{"head_dim": 64, "intermediate_size": 640, "hidden_act": "swiglu", "norm": "rmsnorm", "positions": "rope", "attn_scale": 0.125, "tie_word_embeddings": false, "parallel_block": false, "init": "orth", "optimizer": "muon_variant", "lr_head": 0.0148, "warmup_steps": 200, "decay_fraction": 0.773, "decay_shape": "cos", "doc_mask": true}
MLP neurons of a small language model. Each row is named by its layer, matrix (gate and up: input weights) and neuron, and shows model dimensions 64-255. Each number is 128 + 32 x the weight over its row's rms, rounded and kept within 0 to 255. Numbers have three digits each. A neuron's up and down rows have the sign that makes its largest values positive.
After each neuron's rows, "fires on" lists the tokens most often at its 100 highest values on Wikipedia text that the model never trained on.

L4.gate413:137144094134121048074135140169123113091089111155099111149086114192091099158079130100129085104160169132140108165133137118080075178138111172135116190102096144104079132096145167144137104151086139103102106163107084080121128095096138169171072138122089170199171247129113154130131114072117117078131230137144122142176128093054139112110141099099162136094149134176085098098120131163133153177088091108091096131146124119105176143147133151113085140106077097151100174128156072157106155153117104129061166116105122210106123132069131116111135147149135084137162147102166133111098119119106102130
L4.up413:148144080149097076126121126163101107097127120074135153121123062149046056132154169082121112117092141104136157165155102113130112128165164180155138150086083135106096111120139133122138128182061225071115072161142121140098114122136143110174092131127117199199143182130089137099114144050105178097153199158139128156147103106095160154114145136136141123092125114124146144127123128114147124150117111140170134121103177134104204161121169179087133125116124092174101179130168096162144162134114111074115158119078126175110129195085146116117165094112128058101165174172143128126142166188105077166
fires on: " \"", " that", ":", " “", "-"

L6.gate188:152105115120114144153175122160088122138139118099118132105076129157099118133114117121127136166174159132109083078139157162126135113162125172113079111104194126162125102184132098129112152113075091121172049180108108122142105158107111166139081054156125125127149101124149122170139093129181129161083120120108127114068110154129087200148151124149164104156087146101147160097138132111100115124167107152162214161147076090088081108125098175113104093140060120079131076145120088106129154151098063134067166126097135172169175089132152139172146095087122111108111107073104080093159130160152061119
L6.up188:101134130099143215085142172162150125154138092142158085163137122128147113102144118168150154067174192136101095100097091123141103122142147145077121170085106160150170137137159130083117178096117112142063144088182102161172153123130159158136166115180098111173117073110100157169167111120162187099108125072219133130149114144150153098136162100035141073157106146103134097160131112091130161152123064085148142142081095147127087166138138109161158126122045136204056119170122159172115153147120095076125108119147146132135104151149148145172130064074099112125090110107097165149163095160096144157
fires on: " —", ";", " |", " Total", " his", " all"

L11.gate40:140096193101142154130089165117104155159119084120124132093146151154151114138078127171094112124151126191159088128187150099173123117106128126094045157155119169164124079097153147122097057140097134090155096150042113155154118122153078091134110184098154180175104141144115160144144139156110155159121126160141116102135102102094124216097125166185150166109115156088096102092142143131174064092088164135105079156163157184045114142091129125177141108126146209144138156157108149140188099106192088115158161073130130136154125113179149153110136149075139150172115125097154159159111133063156143114
L11.up40:100158133126114060146150164153132154140138095198121160102122098112099136100100133124104121172140125164114192136077129145101115079142173105138182194170162189050124147135112147135125161093087114109103131113114162127049100140077184137127142067123126125148142064164138101150094101101117163150140166172085145130092124162147131165108161098123110171096149094105130178111139127151157096145155156129141133109127129149120178116152185171138162134157087118158143085137080189128132143133115141076183190091105088096151094164103126085150126106131161116093104114140146132135141121132116198195
fires on: " in", ",", " of", " South", " New"

L6.gate185:113127118138049129157133148156101123189114060107115157159151138152135120137146073084130150111111180097097087139149072107115162110150141137109096145161054097092122106108034092118110137173115124103114108155139084077139137104059134203181149102159132190153131142183136138097111156087132133083087127117143095147129135177153096117125080090082143130124174117152180207148073179090150139149118111153166106147115144095168125118120093133158119144099097100112166141116166149140118150129144164178084153178150119146124178130139150083111151123115071079157165089163099139161095090149154108164
L6.up185:114167080127111095064169141189162121148034079131128148110088072146110057183099074130169174124099076108116141174112141089118153128091071120150136138120084101133165147149158146121099191153146214155128152141073155150130114128131142172189142127201199129153137165165110106140139135087142163107110136150154104116152125186104135155127149130069123156178144093124063148086131129185138157064096107144170162208130116097147178127113084118139123101153164090139141152139132157134142121153145136120111181172157131178090188120124184159167151130153158108158092113112067107096108148122178144187
fires on: "-", "'"

L4.gate435:131188143103121118152203171131143116172143127127102143163185092145095085107144078118130074075153103083148100067163139135166091175140067158113067137132142140122150169096150088150142127084107134153062131112103088144105110141080122087170060133129135138168104143121069130099100124133161119082143097173087161118102076064183165172060164105135150102106120102114147127144159123160123129179132082172136174109121140130142134166092120147152170075134133213140114153145070153170190182109170127150118141098118134127156111155155132125153092184172100114101085129078165140123083205141081089150
L4.up435:095169128120114075117081143159123124131147154182163154077115118139120092211132073153122104040145121150135137127142100116106134054062097152142063138194137124129142118131129107078132155056102123185084105113176136150139097178102135156158151111130121144139111082166121085125124153093143127111174101143105147080075115085133128103088137086140108072101168100119087155195178135143158156141194148152133156100091033055173117161112123108147120114145099112093166121180078082151124128207115139160185150180128200141097104183159132104149117213108131152134130140121115127122103094147193121181
fires on: "On", " on", " On", " until"

L8.gate624:141145120064152192126120170124121137100095092117114157068059059070105157109119141113095096104153131162100165144163126130164145101173173152144067135141175144182146106162126057144085104136099115168188133186119147159126129157141071111161118103192107137139117145160163176138112139115112193157116132075152080144125149094110153122153091172166202085133119171128150099134153153132109145151152146083070088083155155053120132136167140130165134115160123130203131126150158155171133146158144163176105133091190113180166103169179125174128112112178088099101212122150103074109062125160112174146
L8.up624:138093073150090190143179179191113146159116155137108156124123136151095133202148152123140092120155110117127150143130138173136159113106066104112132138114185107098131093087133111147123109108123057097091106147099076125097125139092097106155112095102111114167089130147157184137165102116142108171109145117172101138117134122106170161136127180150171142165071164152063093128113082125116148127152127116080115137124088080181131114152129168137053155131118137064099195112208154138127144132150123222137150103134122178175115134121106203113117149131160106148167144200161121095083117145184145138
fires on: " and", ","

L5.gate78:147133106153128132144112124099113127107076110079135124120121088134119175147122114163143107066156130060052122161129064156094101121128108188090084129159094151133167086149142115114106146125103168129167191130158167152139128146146178063156099171167216171057094136122140158150179162101150145144149127149143174168165176111094128139178088153140202104138128090136097129113134112162109133129164103088118133133121140074150135171070096217149136138089180104087050075125118158162156168120139119067135093128149119132153136185069071146167141130112154101136084091168131093108124146179066125116
L5.up78:146143126108137142159128153094136163102155104113106149114099151194103100117159138139185140097167106103152154131147095114113148106104091206155134125153166070119203126035147171131121133126105140122126124103096151127101088147105098087122122111103135110091110079152091180097145156215110151173125167147138181159170170156111091183104099124145111154147132181094209068129107088081125143128095103069119089094114122062118169114141050146117133161145121124138120160084152153100094118100120145119119151146177112141122084174128104219118128081113133116102120121150134124100126133137148112189
fires on: " and", " or"

L11.gate171:107192100105125137133146111143116163162148124075137129090116075173145141088070108086088112138173134083154107084151169093166160131178094090190124126121100108128153120110094162138145118079077167093117156138139112185109092119121141142116152120107164065127145138086163154142123127060190083128103131138099128090134132068133183142140043133178172127098076119192076159137109123142169114106083156107116082128142106089147170164160160175160114129122144202139128067166145141124178136114122159125082184127116165110092101110128171089104117175145126127132159154130098173128106200053067102108
L11.up171:121132147105125140144163119101096184142113167137129176198152157130099139127142099168136087132140128189175147113130129097075118122164108115126130127109101165090153143129183143129160151084107133090068237113153126141151172120171102184148112139171141093141106171148198187142157088119120153155145078134099117109127078126143192117039083153131144138153092091162093139133142118089160168141119090131131151133130164096178160131089135161101159118182133161073186156102115152133100158141101200142192132136060149062080132133158146095115107127128129143114077131126168136128070087124134137121
fires on: " on", " L", "On", "M", " F", " |"

L6.gate523:087116126129106132186119118082053141168132127120133108163138096126127110158168097144125104096110131107152123101127068106158108137106072161126121118030129133082129145110143105105116137142175109070090174139146066090103098116151138083154083142105113079143095108183106103144120144123149158112148171109146129129124171129104167088064093118141089157146141153108143160131132135149186086106111092163114118105071110115139157064116106160105091093093127171137088153159211144173122162173143132167144102064111094148181138131159141119129157096157192072164163061126166142192139142183055153193
L6.up523:152120169114123136179103137092053137160100172172137125131162091084141146160171111085099102071130079163125091103156080098147089121132113116114100118075135072065105130074118095121124118094114116093092189136136089063145116090139124114160119155152144090173086083180136112109150112101127170076137161111102157140157158104092202106088095143138097139148136156118113097134119112113174084085103114134136078096083131178184122115116114113092100115073070169139159141137177092140089175139174090176138129111192099130131185112169149129151143152134134129111128137074156122196134108158059151138
fires on: "==", " ==", "==="

L8.gate352:148153096125125167076142112133082171143123100131137161128082196119139073045122205098150145185136082036107058133133102131142137059163167145124058120156060139129100119155085121085188170102146056102140128157139154085122135163063143097147119125187147065152130119142177155078155101146148162106127135089128117125099166147136117151096148114074121122160184096129155116149153152194174112109142151110160109140137159089096081070084136128157093136177089141042133128108141101085126081150137103131129109126148153087119126156116150161142098143070102116141145180127105137156104075116151152157
L8.up352:110119172083106122127136116108113134100159108186076130127086164142111182081203136100165125096154152103111120139125147088165099138145111165124142113160137129115140139178105150173143134124147118101116130153126124084158147142141109124065132139168158123143131066123091139138137141123120109123161180089127155098107171181150148158115162148098149114136146124150112124088124156095132088167088147144151078162107098124073125084130132079123105124166087118149131069109096118116146100204103087143096156230105130179132138163065091154140198107158135078156125123084203147141123120123168139113
fires on: " |", "---|---|---|---|", " "

L7.gate401:135107159136100105157128172149173090128113151155140131137098119135144151077123133054068116167174125111118154103097086164135149088120171115144184158095122124191148148148112138139147072153096094112122149102147133133125102183118131168201099082146119097140110093167136210130151122115132160131152100108113107116049129146112168094106129126183149144125108151113150146109164082160169094147147157170092173123126164123078094139146114130231141186093114165142154100123067164181124031115154104130151084117202146128113104075138111191179158116154141098136070152139113131064093134148156101141
L7.up401:146212185131144108156095134174130115072110093187112086117104167158136119119139097100132133146149115161111133087144113147072163124090122137158184166093154087132135156116174130147079135129158128103158158149183139125116127128161157166144176106152146138104145148121110169118191147145133091166136186053100179090052102088126051107121097170161187151064130112086169160178160125116084069140128124125133146120132172201154067157127138095106120195079161136096165102112046075150145150090145095142127144179152153155146135132082215161141139110129123076176086116151073148113058145184163127147
fires on: " |", "'", ":", " on", " by", ","

L8.gate83:124167092094145162116130117128076052134132153113177107124137158114161114163071112182131157146097129152129169125156134042180139144146174093120121124126160148066128114095057184127139126116113156063149079124108156101125149110125133151059078107179111157114143109133167103189125082151137139146148122127125167141046117087077134109128175144118174160105169183134108103125147140134122108093148112110123145095146179129083137157161127151112165068159185097160118144115111163110079122066185151087174111132125133181172127096071104083155134136176152085193052107138136132085132109135113156078
L8.up83:115138113159084078087109144128119126140138177164136083132157115123150087041059156116139138131161128099085149127174117087172107152162153114170084138131143122158077094132101166111107113099102112196142146117142116119170202169147092180155095155143122134154167103133154124126144124095096098125106133134096121112161148140115100153091114156138166087171116173098115101097155124113090142176127074162199131124139162179134057069121180090136109152144134102107112161185074086113147160123088101126076146134157100119159118124132144123104130099156121076139088157126144168072076108117119066104
fires on: " they", " They", "s"

L8.gate26:047139115128157211114159137105103123139138161138164127113166112164110163121167121119107089167138150138218104127133219125101141114093111151170096074116114136138057143105150172123109122089171127093159101141086195171053084094184111137117178094182080124174153141134133154130110137184117144098171095143119120172103130134175131130187121140110155084064111165171134134115117180165102087122175179160096135145126159115127152106167120180144143086178138144131116160121141144135140058069185200127112119106164142167182136153076125126158072201125117152169163073159092170137098173185139150107
L8.up26:194113041111103141067108142089132144083116121120148171153071083126142089104166128122102095142134068123131108160117091103108160142177102143144166126085172099166088078132074144102170109128177097133107091117183130136118131110097163118158118080090078131130121142081123144151134141139131096140130107149111123137128084153140107144150070130158098077082069175122101110126103117161111099119145150103175131157099147119173079129151097140108135173111103109167118140112176120148134135096134192178120161166152152181164089163164176150130161170144116100116241074091101120126107113102181113106
fires on: " and", ","

L11.gate240:138151194195129131116156135121051161096156084094120133127099138161146164165108155164108138114120133115096079132146145118161130192116131236167081131133153187215135110138100137146149119108112136109110141177141115144165134095184111138102143152182124120120073133149110084149056123127114150086091137067174128125122172151138091093139097147160119105119068160140148110204147117128177162144168115191135175155175120142143156158108097076118104125086152115155100144117170170166043120137094182156077130076149103122207138136155119146190077151125121113127148160171118108108096140070163069132
L11.up240:132157125138127133123188179122086107108137123179086163124159126134099161159123141094153119098161100118097061112104143138125094137083113129115067151134195091109153114075084078140154152147185131076154108141124163110104165130095102148088121139116141113161166145083191159139161125117144170072052113090063202100112212168098127202153149167116105137095190125171102083107130127126070147108124115081147106139098125114159078145160156088102166153136117166132124160082127067126146152135063127116119145091185168122132173193102104160143129210151127153083164123119121128169102171175113127103
fires on: " and", " |", " but"

L7.gate107:128107074086077118107135132117192119130101169091099078134148191124136129149136142151124119065146170132119118127079116092107134172139095133147186106068167138103183118149070118094127109118123100130188123133080122163135176153174104140093140139181154135132137155050127147118124144118084116174159177104082135129138145122178183144174144112088108163111101157082125150146131174126136120155096123125169094090109084067163146134120115173178140132145172129118120195134126185156094146108092129139131141143081085160141113152084153094195128182159103178132107100144104181195123072101072122099
L7.up107:171111119137145075085123107199138150169149190148073086117149138148122076130186158157066145162125109146178118110149194123127180121175127123134107116184143143090146104176095155132173102123131115126115190130072166162106095108108126182129157120134142160115098129094125165186085098085123143140091131158084172103115093119096123080194131146177154124154124121102120093117120105107105162126086182115133181117124111097131138150110130118127188141135085137101164084143113126106138164148090111107115117153133071152113115120149175136098119119135141139175151113202145129188093105103128160152
fires on: " which", " on", " that", " there", "\n", " There"

L6.gate454:142078129110094138110119146119075149141123157120166138145140076094101174142157162129086112119123173137153125142151102090155077147132128121109129142107096121162188126170078090083176107051124117078106215127112138112104131099085123150139171169107136072107132089124159126084109084064131105127140080081101146143111137113070196111119156133166131172079078147150151118129152132158114114093154130113089118150088161086107166154112126125137076107124104202100111101091132165158117146132149115110143099172139114123150178105117139056170159130134137140173161129158081068126100064169087100131
L6.up454:155142162141139171090105085121090099064170172082095125086145143120153140150114135132102167099132140129180084119144161101103150124090142144131187131079197170089088162114140096072098095152130141085167158147131165181130109102108174073055067142165150140100093151186139080094149149103148142144150132120121163049182106080156179152074128155114109113131121178121196142147116197104106126173172078162160078142103132125182107167131139167127109090166136111103127135132063120117104157159164177129170122138152127146124148124062092176142103106173072081112137177103170156116126117179137078152
fires on: " ===", "\n", " ==", " ====", "===", "=="

L7.gate412:061113154076110103151124142174155153166164077156163188149165092121149115128089138118137102116136124071181102162141024056165144130122120148094107156095090173117094147134088130077144167175168111124082140093145113149116133115153181134122110121102134119119176081083130105131100121112123116096127139095193101092096085106071153139114087079114130194083154140118111115125170147166083163109127119119153152139100153134122125128096124128120133169078079114111167103163089135152123125081123113109118160055106147145154090156018080039107092131113093102130102127111121077073178039126100144122
L7.up412:135129118164208133119180086124141129083077129136164150103146098112090121133100130146135143114113131107157149138136107131148107211159143119140158190166104148076138155132135141128187155078135127146121127069130111132097165115157101065100133130162119150109103086157106116160111192114113126116185087069104110138108112085101138060150088122089119115119150095140188137068102131179142099043214131153129147110080160137066121126117120053173123114196169142145165149171108148131076172141077167152074069157163172137168169114157123193069138147127185148143111130140129101125179087093113150162
fires on: " |", ";", ":", "|"

L7.gate402:153118183156128093146124153146093135142112084165165158137163214124116135174133108134055105105202112179105134180124069111101055146140132119151110092141126181096121113171124143195103157147067098108142093185115144147172156171125110106103114184097146133139126171117120127169143144100082105120155126077159140140085193069080180147195098124078124154161117112102130148194114129089187132140126119157098126110122151167149114188123099092157111089125156106101138127137067111139127136147102096139052130118109099061128116180188098099130150119134116125126115100204173119140136154142079123114
L7.up402:127130170059095114132101107101154121142169139173075133113162162112118150110095085117141099166065134123132146079174108123130163161100098156098127205161187056120123117157130118182154072115069134148074168134133157148057080113096163105161118130060121110117125138186150072181180137146109108120144174133109159110105112109156158177044137079092132178129142151188136136124138101155114142147139138095121131092092095145101152115172121164105155127169114093164147120131105131159178110154140081113138143149130068148110102141116098182077171080122111155165125161131044146120146091159114088158
fires on: "'", " (", ","

L6.gate300:121134157110119117114182150156122148054173120076141071177168144094172137088157130141104134155158109122109016112125089119116104155078140108114175154098159144077115169093102183107106126108132069096163086162163074144164186087109094184108106155124113126143127083099149144113109111105149173097127150136100123133123157073115183119087108159136131115148122096113084121162093114125171114157126109099120168137138185142145183199157113178138170136114137110100129106135110098131121148151111136129158134103089109106159133070123147114174199144127140196080163098148127088118138135123167103128
L6.up300:196136169111132084135126098109138120154101176115162147075185087111090145214113076132154105090062136137118088105097137121083173113122113096141124154119143151113131136107138117133179116083113120104140113075159144109103185076193143092139106146119170148144124104161177124114169126119059197159117123123085103076073170135074148107148162121108094170134113085086098137110139121099126202169162112122101135072110106130142165127155139123155165103148115088126075106155123142184117117179088157093114138152133180120113142039138149116125176091184157127193155184171154148163076055118114106145
fires on: " of", "'", " de", " series", " Species"

L4.gate344:172134147116096110132128125151169125127111165160147116153132120164122156120118118117153082164093151110150141104185134125147151103165129161094133158130133089165129200087070103139157074171108056152128109187145154152160116141073133125109134076137067112122079129136126066175204140141102111197152124091156160088129142153211091148128093152097119078112174078107184146071072153149124109090085120164126119168053064175147141117139088082152154151133106115227120116128147132126093120122079074178120161082122091106128074072182193095160193140110156121121118144166129157135116052142149097126
L4.up344:108096157150105131126131111147084108114100105044133170191181087112105137087170126181124091087158135103098070104161085124093119150107099189099117103150119110133098137107115120161170125107064135182180147115179115112115149101121168159103043102137106157110091145183101126142113144129145119156162139148163106110121144145181104177145078150164100074144134076071164098101150025134120081154126123138092085129045104194166130118190124129199124138134169137193170100089112128141124128097076102171086100123143107133072120149108123109099148091135148123162114082143151123094121115182122114164
fires on: ":", "-", " Name", "in", " with", " of"

L10.gate569:107112155192105119063167175070103137122129110135096137147091090152111071056130170123129095139144182055150142080145115109048091150172106117167094156089154113125096131129122100118147105152056091097160122148151157180126197077108149157140144085161168159076130097128166196125153149136111138078082118111170094147114177122109083182137100098174102109090104148119163082107102139123081166106140138134138098070117104113113087083121096149134115097075077163135126144163142059151133143171065114103100115158167124112105090150149141104173093119156190158165130099097173087109124064094153114145
L10.up569:189086099128117083115098163117151149104168133121146120136120095177128100165133121147110145136141143108092116172145169130152114174109074103167054155096043111142135198172074112190112194175116163152091122171152115079135170073138116141129113100146168098117158155141149154143169169129130132175140181119139181063138198113199135134141128133095066136146114116153139118148078201163096133139129158149156099151176127120125122148141148152172123117157156123169120092116158132167203126211138116184127136132141094134177116165164213099091164158150151113112141143124123128127096130116169111115
fires on: " |", ";", " ", " ("

L5.gate241:078127145118169132119114141158166137165116161137152148151149076155145162153150085010112117100148134109108152112141097094124123151067172135085054184153161106135139178126125166106109113158147113149157114093181105133141142122156143113153180050105098181216115084141120130146166087141177134135133103035124068178103101057085159128143073113125075142134121082170107105095120138128109086150152101136137165170151148112152107118155115137157155079094127165157136125103128121191110118138129151131120119144188099146186137165148110161150155167129167183102159145150170088167172144121121174119
L5.up241:101138126134176122109088094124074145145203129056119142171168118195117140132147114156182165153123133200086132140171119174124141085163120114145095160160163051173127137124148158149151170159118154080063119105171140184135140152124111147144073059137129101139094143132108110178146133186131114208064093104158131112123126139133142120118135126171067081051160137126124132081131090082151141151129108126156164129148126117155118158180086109135157136093171113124105124092165105178139142124119136088142144092157095144126020146153140145148179145072150106131132138121112084146110110079136161105
fires on: " |", " /", ";"

L6.gate535:135144122135128167168188185141129128144056145142069131156095092102118067133129115181126192148189176138127140151131141162128172182163104139140133129116114101135111159137129151172116085100122116120142120121072125135117126110071152137142186133094094126147092096150159143106121152104121152065140100178101155096106103088181112139092068149095084122122118170154146125119091086111135113175165143152113108138108123101107159135089139177132163104179139169080081171127116097071129172167150119117108135178152126141111172104108160142102137128133186090138143145091148119148081109145113174164
L6.up535:095133204200122190167122144082172111139159075135120113021140144098121138144095100161172141151123089110150126153091150114106144116107133086114135109155110098130146107160186166134096124158125187083111121084183132155161073128124177115151144124157110123152117183193113157136143085067089163094135163137169166073110158111151122109176123083125097185130167121092086107124172110082140120085173110167141116123100068127167159135108124108168124120148181160126143134153084121117128133085115161108131127105135103121134155140080116148128184148090143139143073138160121035143155084149153165187
fires on: " then", " also", " same", " that", "-", " this"

L4.gate221:093149135099126129130185103167141130117126089104167098110176173101133187128106116088169106115133110091176165135129123133067175131120138128062061180095129164088124146157172153087128094106132076102114098119139113172096151114146138166090094147137146103145126094110054206102117153152119111114139138143113148177156108135144115070131110206130173156160088169203052161141108168136095148139138116161173107143142072107125138141126130130119142089065082217119134135152141158137142134158138166159110146136092061115154043161102187042196247123122119131112113096103138055159139093042188139108
L4.up221:079133142145095104095100156193134156131153156114187133137169178111188125101114161123140159139127170093182156085113144155096106122081142115091091155044124170112122117125102130081132123079157116145153131103086119163166104155075121152094127042104164121126114123121113121142109157141161162174137121135130162141155102082121139165119146117152178103081088140121122109159143135023149129108117151090146130128135109069145137174111122106141161177108157155140058117164134097137146131142025141184117156205099131126123129116112094081160164167152083071127119094142098172139116069139113172090
fires on: " |", "el", "On", " Chicago", " Al", "on"

L11.gate552:149136122180128134125137142152110126104092137135125144094151104137124146177110149145121146048133186108107101167130140101082095130116179138165076124122053088153090178110121142131130163116120166091066147066096169206159110133123172073132110120115097153183109184166139148181089171089150074138179145220184119125031183124125127104142131139142195148122178129148125139138140140096123133059139146167121170111157133169188154121162110154198168129136093162119143149162113088141147102118095089192104096077138142107171114090096095161127193110135169164111147150115158126099116106142087197172
L11.up552:161124114127082149151142058150109175111158114166150095149131079118085152189114187149083083084148160139100099130104113144142167087141185166126099149079158139157125150130135169076139112152129130103112179095097173138115122154153176078057140126162095198155180119182159087100142130154139107123138112171137114132123132167150179134118152123091157123124121151095113131110152110113055085142133130116146133120180073123165103182155156127143174139152087165126173126136099118097138129189070143140082119158081136087127084206093124104097183132122125088178158151126122147111151075131135192103
fires on: ",", " |", "|"

L4.gate434:155134153119166114133155136159143120101114175152101097130128092200126133154137081166103100173133133098136111099108144141147138123117091115108072135082138180138150128223173112146065089132129124114120121157150135203104177092111139130089145201135149126105085106122109103183153094138133105169113184099083130119122114083107107147157083129120137145121127133164132176117170113174112137140094123171141123120123080121152121111097101144202103161159106185109097106134142137120137137162094066181130156025127094109118089120115167174130106134167100181105097138063191069097197121079149091045
L4.up434:109164158134198079086103103116123127116203153120078147163152138092207084149137134145099145159176159155135087086118103047080209113126089172141159103104132175113122143153077171159136096142100113125155148123129076199118174181128110190080110066167092143147100134127131135137167101117112142127091120159124120141104055136153107124211131125111063111107133121163120117148120128136161179146129118170138086146102139132179147119121110147172161117119156136189081139072169188140143153142086133125103138124141133149125097148174092173177199160051113134190155117176159098157088080139133128100
fires on: " |", ":", "|"

L7.gate349:155185143139108151125150110118068087177104174108143167142121147092147080165166116121114093109116130165140134092146102111101113189155142103138082067153161174173088132153079127076118131140161140106150155135083165103104084115131076155148098150166095119146138105108153184096173136093155163108135130141073120127131082098120124187124115117120167127185100149166075171169180098174102067131202085121105179097097111070139169163161119130104163113154180154163117173077108179096124060139178117139117119134152113114138148130126167112139145130149197078124056126126152149113122114134190107104
L7.up349:108116088195154079099105114082092108098149126154120163139011105145125143080164120103143115170109138101086147172104128094164120154161177101125164145162155145118108094134131085122079111102124080143110165116170166087175073145106042095083118148106092165106107142098162099093165191141119115143121165167140113161063153152158113156125115167155142118136160155069102102125173119154151127126153103097114138140081098118129080161201148158088104178140100162172106152109155176178114102156138120155105095121097135142067161154128100114168133126080198146215140103113177160180092076144116109121
fires on: "\n", "s", ":", ",", " which", " up"

L7.gate188:128109159110152124125130100131091157108167132124167161098138116122148145077120167106170059134126143099105158139125155118171121123102106166133153114137175127124134103132114125115120123106093137133142122138117133118141197129103088140068092140077107131193120146090131204115167118091120179152130203109113141059123158140146148097150100142099082139105182125134200127121120203099174077126132113140076146141104164123127166156140116138128135129115189101138115135145114172144113151100152112063125136106071085076168174148078145074134122149115124114124170147184126111108117126105102142146
L7.up188:158098076099093090139121045114084120150164176184086139173153116130109110089116153129134131091129096144119037145119105120081119152184136171150093157150121126137105084151200084155152169100148125118164139123141141072096114135178033115107152097081193150164097154149125142182173129113088095095142114134144151155099183164133140171068156159082087090145115154136104135136090104131111140150128133111155152109156120133130065101116162144108120163174108138124141162157192093116163160137062107127134134139094189150092159163081150143082097055164167177163100158083131130187098097181097129078
fires on: " a", ",", " an", " A"

L10.gate234:094146127127093131137171134114060167153134036149171122119182124121119105108110120135095116160142121137092150176141156122115112075049156166128155155142146148125129100124127106143149171058134080089170197155099112121181139133092119146145088087209079104152165206124097152145168111114091127086153190078207151146121124128146112074122094152154195155096081143181116205109137161088135163190117146106124126097115111151071092150135112172142140154138110156097167124078135096127139111137145117140108124113090139179101102107137127155096078116199111177129150103123157060118155096145159088177
L10.up234:117073146099128135134121089109141123095090157190158058147068139200088118124101079136135149136143146100130160162183146083049108168114101179186082156139156154123108087134057170149157124134012141080131166089133107120082120119120177124136101146162128129127154122153135130137177133117136096111169173112137178131117158228089133123115162142130194143106100103131097160094115155142148118114097147134159127120164058190120110100143142149204117144086109088106176162168075140127142145105187082093116078146128121167138128129149164193117113093127136121118089124148116126114102130127110101150
fires on: " –", " in", ":", " the", " on", ","

L5.gate598:151121111108143179118131112130097113159075158146166154146132107071120162193103162047137139150142130178162143180126155127153127102074052102159095102147090069153134148106071142100108133153105174116143113187165139120175102180183179135080143144126089129195083131124111112176106118112169139109121100117122110140153111099090148186106113139099109124158145135150115131112103081099150104145119140174128133094181053144123173091102101147130127116091110184075109090141191108061110173128167148132107095098032136173113145189199087107150114086118141089137074109116163119118106120135110113102
L5.up598:130105180112107140189186111091120121189069101106128162118132088118065092128128111092171081147127105117084159070106164089158216146061144148113111139151150111140143145146072185188124098095119184085120076102110163128194087113167157133099175153107169107104165119104048132120117114112195106137136200191099143122210152091115121146076153146127152106148178108117129096185102072113121151183117169127105111113143156080144094124032114149117142124133184144153119131126187167113175119151100100209106194092087120137159156152155156093102168109147117130114116158094154158046137107095101144115
fires on: " be", " him", " it", " her", " himself", " so"

L4.gate455:162122140149157164121108128102158147145120099153101147161133079148143114108096110098089109176177175143160127167134087126122118141089133117188171120164076131146124168161095179128091114174141093163164143085138132109115131165124165212111142140149069190132113110097148118068079164129067047171144117109131106220128151108104095071138156122080112116177098191112097100158069093095153161140141111123118123162084103123158097190092112183089169110109119149183088186131163141082141108109150224117134139139110149094185164156103137135089072157081170126076113150170139081147097113091145112136
L4.up455:096113119103141190105137131135138150156172105165101139158175087165088140171096097186067086157124156127135163174159097141182102147092185101097129125130054114123099194101144194125076128136183088122205134118140094095057152135178157101096099092173122108109123133076110121079118169159123087131119081131093089184079156128102133072149133110116148134160084158103072083145140079093104147155121093138086131156152080132132082141112148130116116103192136115155172187163126181128156159111161121106141122137128106137137124131109159155067093155093167104119144164165128109129169153127144143151
fires on: ".", "B", "I", "E", "N"

L10.gate599:167166186180166100177205130072085122133166096159152159126140123128117170114138148133096110125136130135087116168135103130148108171147141156103069066119068093154088114129151088120156157117107118067145123124133156155081116059152149095112128058147088149103141172160192129133110106097154152179049158103104154116079102153109093124154148159109136164119142108140166163102118085139114143181117152105139105120084156127124140170123163117158151084110120137127154122127133069110135114097171116151129134165121137131180145119060128181126244129118169112055076140096104107134112141166155107123
L10.up599:066142118163193092126104101103068145115158188174138137165116168159138136172159111107061153108149195160060109110102114134137150123124131101107110068105142141108149161068164121104112182089089170094146124127119119137092085161078152098148152113133143097074095096142152142145178120212133100119076145148079144200114163151142098158118089125148152172121105142065117119165133137127041084113145130133167116088082079148142113192110166155090165159076134178084173070163096148170141115112177137114181105147114102139132166097115121161071107112109108074132145080130103102098116166127138141136
fires on: " –", " -", " |", ",", "\n"